Weights of a small GPT-style language model, trained from scratch on English Wikipedia: rotary positions, a variant of Muon for these matrices.
MLP neurons of a small language model. Each row is named by its layer, matrix (gate and up: input weights) and neuron, and shows model dimensions 256-319. Each number is 50 + 12 x the weight over its row's rms, rounded and kept within 0 to 99. A neuron's up and down rows have the sign that makes its largest values positive.
Before each neuron's rows, "fires on" lists the tokens most often at its 100 highest values on Wikipedia text that the model never trained on; "fires after" lists the tokens most often just before its 100 highest values on Wikipedia text that the model never trained on.

fires on: "  ", "|", " •", " dis", " Turnout"
fires after: "|", "  ", "-", " |"
L2.gate18:40 46 40 36 54 49 39 50 47 54 65 37 59 67 53 45 67 40 42 50 55 36 44 64 64 29 46 51 47 60 54 72 44 82 74 61 71 42 40 65 77 35 53 56 53 71 53 33 77 54 58 55 58 47 58 55 49 49 45 63 69 52 48 50
L2.up18:27 52 51 41 61 55 46 27 43 32 60 47 47 40 28 27 43 29 34 68 75 25 41 58 60 71 42 49 43 52 47 45 56 43 62 41 38 44 46 66 49 29 55 66 43 39 53 42 74 40 20 54 61 44 57 52 48 60 55 53 57 50 44 55

fires on: "C", "c", "G", "Br"
fires after: " (", "=", "-", "\n\n", " \"", "\n"
L2.gate560:36 72 38 55 42 47 51 46 69 57 47 41 28 63 58 23 60 37 49 52 32 69 53 51 46 41 54 49 55 42 35 54 45 43 62 38 31 44 36 53 53 19 45 39 59 68 56 61 38 50 55 38 41 25 39 55 56 56 29 56 50 62 50 71
L2.up560:31 71 60 61 53 40 60 39 52 46 55 58 40 61 35 60 58 38 62 38 44 67 36 48 37 53 53 54 41 47 56 32 59 49 37 61 51 32 18 38 45 50 50 56 31 41 65 64 50 49 25 52 49 41 49 48 68 56 65 32 50 19 55 45

fires on: "G", "M", " Great", "K", "Ch", " Qu"
fires after: " (", "\n\n", "\n", " the", "-", " \""
L2.gate1104:58 35 45 60 28 52 61 69 70 46 60 36 59 63 69 63 49 40 34 59 76 67 42 43 50 55 49 37 64 36 61 56 51 42 39 27 62 63 43 34 47 44 42 49 50 38 38 57 26 73 31 55 52 38 59 23 50 64 50 52 43 60 57 48
L2.up1104:51 63 35 41 55 31 43 41 55 40 35 54 76 32 63 19 56 31 45 50 43 57 52 49 38 63 47 63 62 62 71 50 45 58 56 43 45 53 47 49 67 41 47 72 59 53 66 53 47 56 58 56 45 51 43 67 66 58 32 60 54 39 72 45

fires on: " first", " second", "\n", " last", " fourth"
fires after: " the", "s", " his", " their", " The", "|"
L2.gate577:44 27 54 47 50 67 49 73 64 55 31 54 48 47 47 37 52 60 51 64 50 69 29 28 59 52 47 64 37 49 44 48 42 47 51 40 55 47 51 46 45 35 43 54 67 36 31 61 45 58 52 36 47 37 47 35 47 60 59 41 51 65 46 64
L2.up577:50 51 40 36 48 53 55 36 35 34 71 60 44 51 48 63 27 34 44 44 38 51 60 55 38 60 76 58 30 60 24 57 50 49 46 51 66 44 31 66 71 53 65 45 49 68 25 33 58 61 60 59 49 49 84 52 53 54 64 59 43 66 59 43

fires on: "-"
fires after: "\n"
L2.gate1122:40 40 71 56 49 47 61 50 67 58 58 38 56 60 54 45 65 30 32 47 33 53 61 24 50 44 44 47 47 43 29 63 66 37 60 47 28 46 56 54 29 49 81 47 72 58 41 58 42 36 40 40 42 40 49 47 22 38 49 51 39 66 69 38
L2.up1122:62 29 35 46 39 40 53 48 37 51 52 36 42 46 38 59 58 53 39 27 78 63 44 36 62 37 59 40 47 47 56 47 38 56 50 47 49 49 40 82 41 43 57 42 43 60 48 43 37 45 37 55 32 73 62 35 43 54 43 26 48 52 47 44

fires on: "-", " of", " mm", "na"
fires after: "\n", "5"
L2.gate625:41 36 50 64 49 40 47 41 53 40 50 38 35 52 60 70 51 46 45 56 46 66 56 65 53 48 67 35 44 58 54 39 74 34 47 43 49 34 47 39 53 66 37 56 39 63 51 58 53 79 53 53 63 54 57 37 58 50 80 59 56 52 34 46
L2.up625:59 45 50 63 53 50 44 39 40 44 67 52 52 46 70 62 61 50 25 54 66 38 42 52 55 52 34 63 47 59 77 52 33 24 49 41 33 34 50 48 45 38 41 43 54 57 36 54 53 29 36 74 60 33 51 52 43 36 58 69 37 55 69 33

fires on: "-", "|", "  ", "\n", "."
fires after: "\n", "|", "  "
L2.gate446:48 54 40 52 40 46 61 57 53 90 41 34 44 63 71 65 52 28 71 42 45 50 54 42 57 46 29 47 48 72 49 65 53 28 54 57 51 38 42 51 46 41 50 51 48 33 46 38 46 51 49 58 44 33 40 36 63 50 45 42 67 56 47 44
L2.up446:46 30 59 26 52 35 52 43 44 78 51 54 58 30 59 59 70 40 59 52 44 53 60 32 59 55 28 41 80 43 56 67 46 51 46 57 50 46 67 65 61 66 51 37 41 47 56 71 63 36 70 42 39 30 53 56 52 42 53 26 46 59 76 54

fires on: "-", "in", "ine"
fires after: "\n", " Jo", " August"
L2.gate762:53 52 46 51 42 51 64 46 64 62 66 54 52 52 73 45 25 60 51 70 47 59 39 55 65 59 57 41 48 58 55 64 48 47 51 47 63 54 22 51 64 47 45 56 52 60 47 21 34 53 49 63 52 68 27 42 60 58 38 43 47 47 39 50
L2.up762:69 46 55 64 67 62 58 48 28 48 63 66 55 44 58 49 56 60 47 50 61 49 56 53 58 34 38 43 40 37 58 49 88 44 58 44 52 48 32 51 47 47 27 52 64 58 53 58 55 57 43 53 60 35 31 41 39 48 45 53 59 36 48 48

fires on: "|", " |", "-"
fires after: "\n", " 2011", " place"
L2.gate306:42 39 51 38 34 57 35 66 50 55 48 65 61 42 47 46 60 61 46 51 54 57 53 53 49 58 64 62 42 49 47 40 67 56 37 45 63 40 44 52 32 64 70 50 65 57 37 45 65 49 45 38 38 38 35 47 57 46 54 70 47 44 59 64
L2.up306:52 47 67 51 24 64 46 28 45 53 38 36 55 72 53 42 62 37 26 41 62 52 45 46 53 54 50 25 67 47 51 44 39 57 50 61 63 51 53 69 58 62 56 39 32 76 54 38 30 51 56 46 69 52 37 51 36 49 28 36 52 47 55 36

fires on: " the", " a", " of", "\n\n", "″"
fires after: " as", " is", " in", " part", " of", " under"
L2.gate419:45 58 43 56 44 35 53 59 49 62 65 54 49 44 36 66 39 35 42 64 50 77 71 58 40 53 48 50 42 44 49 59 50 40 46 37 52 41 58 54 61 33 69 58 42 72 31 58 42 43 70 61 54 58 80 47 52 13 65 60 65 28 52 77
L2.up419:63 44 31 55 46 54 69 48 44 64 54 52 54 35 55 51 77 56 34 58 22 53 54 65 58 63 61 64 37 49 49 17 53 35 60 40 40 43 51 19 45 52 50 35 42 36 53 56 45 42 63 58 53 43 46 38 39 51 72 38 49 34 31 52

fires on: ".", " no", "la", " L", " States", " No"
fires after: " |", "S", " disp", " United", ":"
L2.gate470:40 39 48 45 65 73 62 54 49 42 44 53 19 42 61 49 52 51 51 45 66 42 42 34 55 38 51 63 60 37 26 55 32 51 30 58 59 72 61 45 64 48 60 49 29 57 61 35 79 26 81 67 30 39 51 49 52 29 49 57 29 48 58 40
L2.up470:43 63 52 51 78 26 50 49 88 48 44 30 39 49 30 56 66 53 39 54 57 51 75 60 39 46 69 41 62 39 66 47 42 45 53 43 35 65 45 36 63 58 53 75 44 48 69 42 55 61 31 59 23 72 49 62 62 58 52 33 27 58 31 61

fires on: "  ", "0", " circ"
fires after: " |", "|", " .", " track"
L2.gate1189:49 64 36 42 36 54 35 40 66 29 69 50 34 49 55 45 71 53 64 39 35 50 26 69 42 44 59 51 34 63 42 37 43 54 49 69 42 41 69 49 45 34 60 44 59 51 63 32 42 65 39 46 75 36 49 56 52 55 42 41 60 32 51 52
L2.up1189:53 52 40 49 61 36 51 46 38 42 54 54 64 63 65 23 41 36 44 60 50 55 61 45 43 64 45 32 30 61 40 34 55 51 58 58 23 60 60 39 35 37 76 62 36 62 63 49 63 64 34 28 71 31 64 34 56 33 67 74 50 50 39 62

fires on: "5", "|", "2", " |", "4", "8"
fires after: ".", "  "
L2.gate191:40 72 38 60 27 49 48 51 63 36 36 52 21 35 45 52 33 58 80 37 59 50 35 40 58 45 64 61 46 42 44 42 32 52 53 55 45 60 69 46 33 38 66 43 66 45 56 41 70 50 25 50 56 32 46 68 59 52 46 25 37 31 48 44
L2.up191:54 42 59 55 52 38 45 61 57 58 49 29 48 68 38 38 52 40 76 71 50 38 45 49 45 75 54 76 44 36 32 50 52 48 51 52 39 41 53 48 54 51 28 25 42 42 34 49 68 55 46 33 39 69 30 43 43 55 46 43 41 32 62 47

fires on: "\n\n", " following", " -"
fires after: " |", "|", " the"
L2.gate813:36 35 61 61 72 56 68 58 37 51 41 42 54 43 26 47 67 57 28 56 33 58 46 51 58 54 47 31 42 35 40 45 53 49 66 44 59 57 32 66 59 38 63 77 51 51 66 61 53 40 57 57 35 28 46 54 55 62 37 71 60 50 53 57
L2.up813:42 51 45 56 40 54 53 37 33 60 51 50 32 21 42 57 46 65 47 54 79 50 33 52 50 49 51 56 61 37 56 56 37 55 57 49 45 51 63 35 39 33 31 62 35 57 52 68 45 63 39 23 46 55 36 48 23 53 52 47 31 44 63 32

fires on: "|", " ("
fires after: "  ", "\n"
L2.gate17:40 81 55 41 61 35 45 64 46 44 57 69 64 46 59 42 60 31 32 46 52 30 48 77 55 17 46 49 42 51 71 49 44 44 35 61 42 64 49 56 37 51 53 67 47 51 51 48 65 61 63 48 70 54 48 66 60 27 46 40 55 64 44 32
L2.up17:68 68 42 50 62 62 67 57 49 35 55 79 48 65 51 56 50 55 59 76 49 51 34 55 54 50 36 42 44 47 67 67 52 51 54 39 35 50 68 39 34 63 45 55 40 53 47 60 67 57 39 39 43 30 40 52 37 61 65 25 48 62 51 56

fires on: "=", "|", " |", "-"
fires after: "=", "-"
L2.gate105:59 29 27 58 41 57 50 52 62 36 46 72 55 54 60 50 70 27 54 70 30 64 28 61 50 49 53 44 52 56 25 54 47 55 57 53 45 45 72 47 61 54 61 61 41 51 34 47 47 48 25 55 58 53 36 38 49 58 43 47 45 50 55 41
L2.up105:46 43 33 37 45 46 51 54 30 56 42 36 33 28 51 71 49 47 51 44 60 29 56 74 47 34 51 55 52 38 54 65 45 46 38 41 55 35 20 57 32 50 45 44 61 53 53 62 30 46 42 51 55 34 34 37 61 37 49 37 42 58 63 43

fires on: " he", " to", " until", " when", "over", "ac"
fires after: ",", " repl", " rec", " continued"
L2.gate515:54 38 59 38 42 24 30 30 52 61 37 50 44 31 30 39 52 67 62 62 51 37 51 46 63 49 42 49 35 48 81 31 60 35 62 43 43 55 51 47 34 42 41 60 44 47 61 64 55 38 51 50 42 52 55 58 50 50 64 69 46 54 66 56
L2.up515:45 37 59 39 60 54 34 72 60 48 37 53 73 49 53 42 52 57 62 56 48 53 46 41 34 60 66 62 49 53 62 48 56 70 63 43 37 50 56 54 60 64 46 50 28 48 61 48 56 73 46 50 42 32 40 59 53 66 54 38 58 43 34 52

fires on: "-", " des", ":", " Des"
fires after: "\n", "|", " Clade"
L2.gate637:64 50 43 45 40 53 67 46 42 49 38 57 38 68 46 35 33 40 52 53 47 40 53 33 59 66 46 50 49 66 35 48 76 56 65 65 57 47 54 66 49 57 43 56 23 37 48 62 36 62 50 50 45 62 43 42 53 79 38 68 23 26 39 33
L2.up637:39 64 66 41 61 52 54 29 37 43 38 44 41 37 38 44 37 46 46 35 65 42 49 37 38 65 50 41 77 45 45 61 75 57 38 49 57 37 46 49 52 48 42 46 68 57 57 62 34 58 60 32 34 38 58 41 49 34 47 61 37 49 51 35

fires on: " York", " States", ".", " US", "bl"
fires after: " New", " United", "S", "|", " Pu"
L2.gate112:51 61 38 62 66 56 41 56 38 21 47 35 53 48 39 33 11 51 31 50 48 64 46 49 61 56 45 51 49 58 59 48 56 69 56 61 40 50 66 41 55 28 21 59 54 51 27 56 55 57 52 66 39 62 48 51 44 39 46 30 45 53 45 52
L2.up112:48 47 53 66 56 57 52 61 62 35 50 59 59 56 49 46 32 38 11 48 44 41 55 44 49 38 50 52 41 44 73 46 51 28 59 47 56 32 51 55 37 54 74 37 32 37 66 50 57 30 50 55 54 52 47 33 66 54 22 39 56 65 56 34

fires on: "=", "-", ":", "\n\n", "."
fires after: "=", "\n", " No", " Length"
L2.gate1047:74 55 48 46 51 45 61 36 46 42 50 41 72 49 41 25 61 24 43 70 41 73 44 34 65 54 47 29 64 50 57 43 40 48 63 33 45 49 49 34 61 15 36 69 46 57 47 37 52 44 66 44 44 61 41 69 59 46 44 24 58 47 54 54
L2.up1047:37 64 56 48 42 29 38 54 46 64 54 22 40 49 58 45 29 65 52 25 31 30 57 61 62 49 57 52 50 49 69 48 33 49 40 56 60 33 40 54 49 50 59 52 43 38 61 57 31 72 55 52 38 30 26 37 45 39 64 65 31 62 39 47

fires on: " new", " local", " red", " junior", " reform"
fires after: " the", " a", " his", " their", "s", " The"
L2.gate37:35 71 49 42 49 49 42 39 65 53 45 69 39 53 56 43 50 56 53 43 55 46 32 60 39 51 46 61 20 47 43 57 72 56 47 48 51 73 64 47 64 50 55 36 53 59 45 50 48 72 68 43 35 41 47 49 52 49 42 49 21 50 68 57
L2.up37:42 57 36 32 32 54 61 44 51 26 45 46 66 59 20 40 45 50 50 53 56 45 65 57 68 72 44 44 21 47 73 63 46 53 23 54 33 75 60 74 45 71 49 51 42 34 44 41 78 32 42 64 50 37 61 48 69 53 59 40 58 49 43 44

fires on: "-", " San", " -", ".", ";"
fires after: "\n", "\n ", " in", " of", " St"
L2.gate389:40 40 43 50 38 57 39 39 70 49 58 42 66 73 51 68 49 32 40 47 44 46 27 34 39 53 22 41 54 39 58 60 59 25 44 43 69 48 54 47 61 33 46 49 72 50 52 79 27 63 42 57 36 42 07 51 49 50 64 61 49 36 58 52
L2.up389:22 29 38 47 46 65 33 65 48 66 56 46 49 47 36 51 49 26 56 53 49 48 49 40 38 46 62 71 65 37 31 50 75 42 21 50 55 64 51 58 42 57 58 41 50 61 63 61 39 58 42 69 43 45 28 40 53 28 55 58 53 43 50 45

fires on: " |", "=", "|"
fires after: "=", ")", "\n\n", ".", " Party"
L2.gate807:38 70 63 66 52 22 51 27 57 32 48 56 42 66 30 54 51 48 53 48 44 45 67 59 32 41 40 48 43 61 52 56 52 63 30 45 40 66 66 53 61 53 40 26 44 53 54 60 49 50 79 52 28 52 61 38 37 53 51 49 27 43 38 65
L2.up807:53 61 52 55 69 55 32 58 46 39 52 60 51 52 59 42 65 40 45 39 40 53 52 43 53 44 37 42 43 41 56 20 58 46 38 56 57 26 49 68 50 55 55 36 66 50 41 41 64 57 43 58 37 58 57 39 52 35 61 55 65 55 52 31

fires on: " |", "|"
fires after: ")", "  ", " —"
L2.gate60:55 43 54 60 42 50 57 70 37 51 41 54 33 50 71 57 45 45 49 50 42 44 39 26 51 44 35 46 79 65 53 62 47 53 58 42 76 40 41 31 33 47 22 50 61 26 48 75 62 55 58 55 74 23 71 49 50 60 51 46 64 53 65 52
L2.up60:59 48 35 55 32 32 72 36 52 49 38 49 31 47 60 59 70 44 57 53 53 19 71 42 50 82 44 55 54 41 53 58 34 48 49 51 49 37 32 58 53 30 73 37 46 85 53 58 42 60 38 40 39 50 25 43 40 62 45 28 62 45 53 64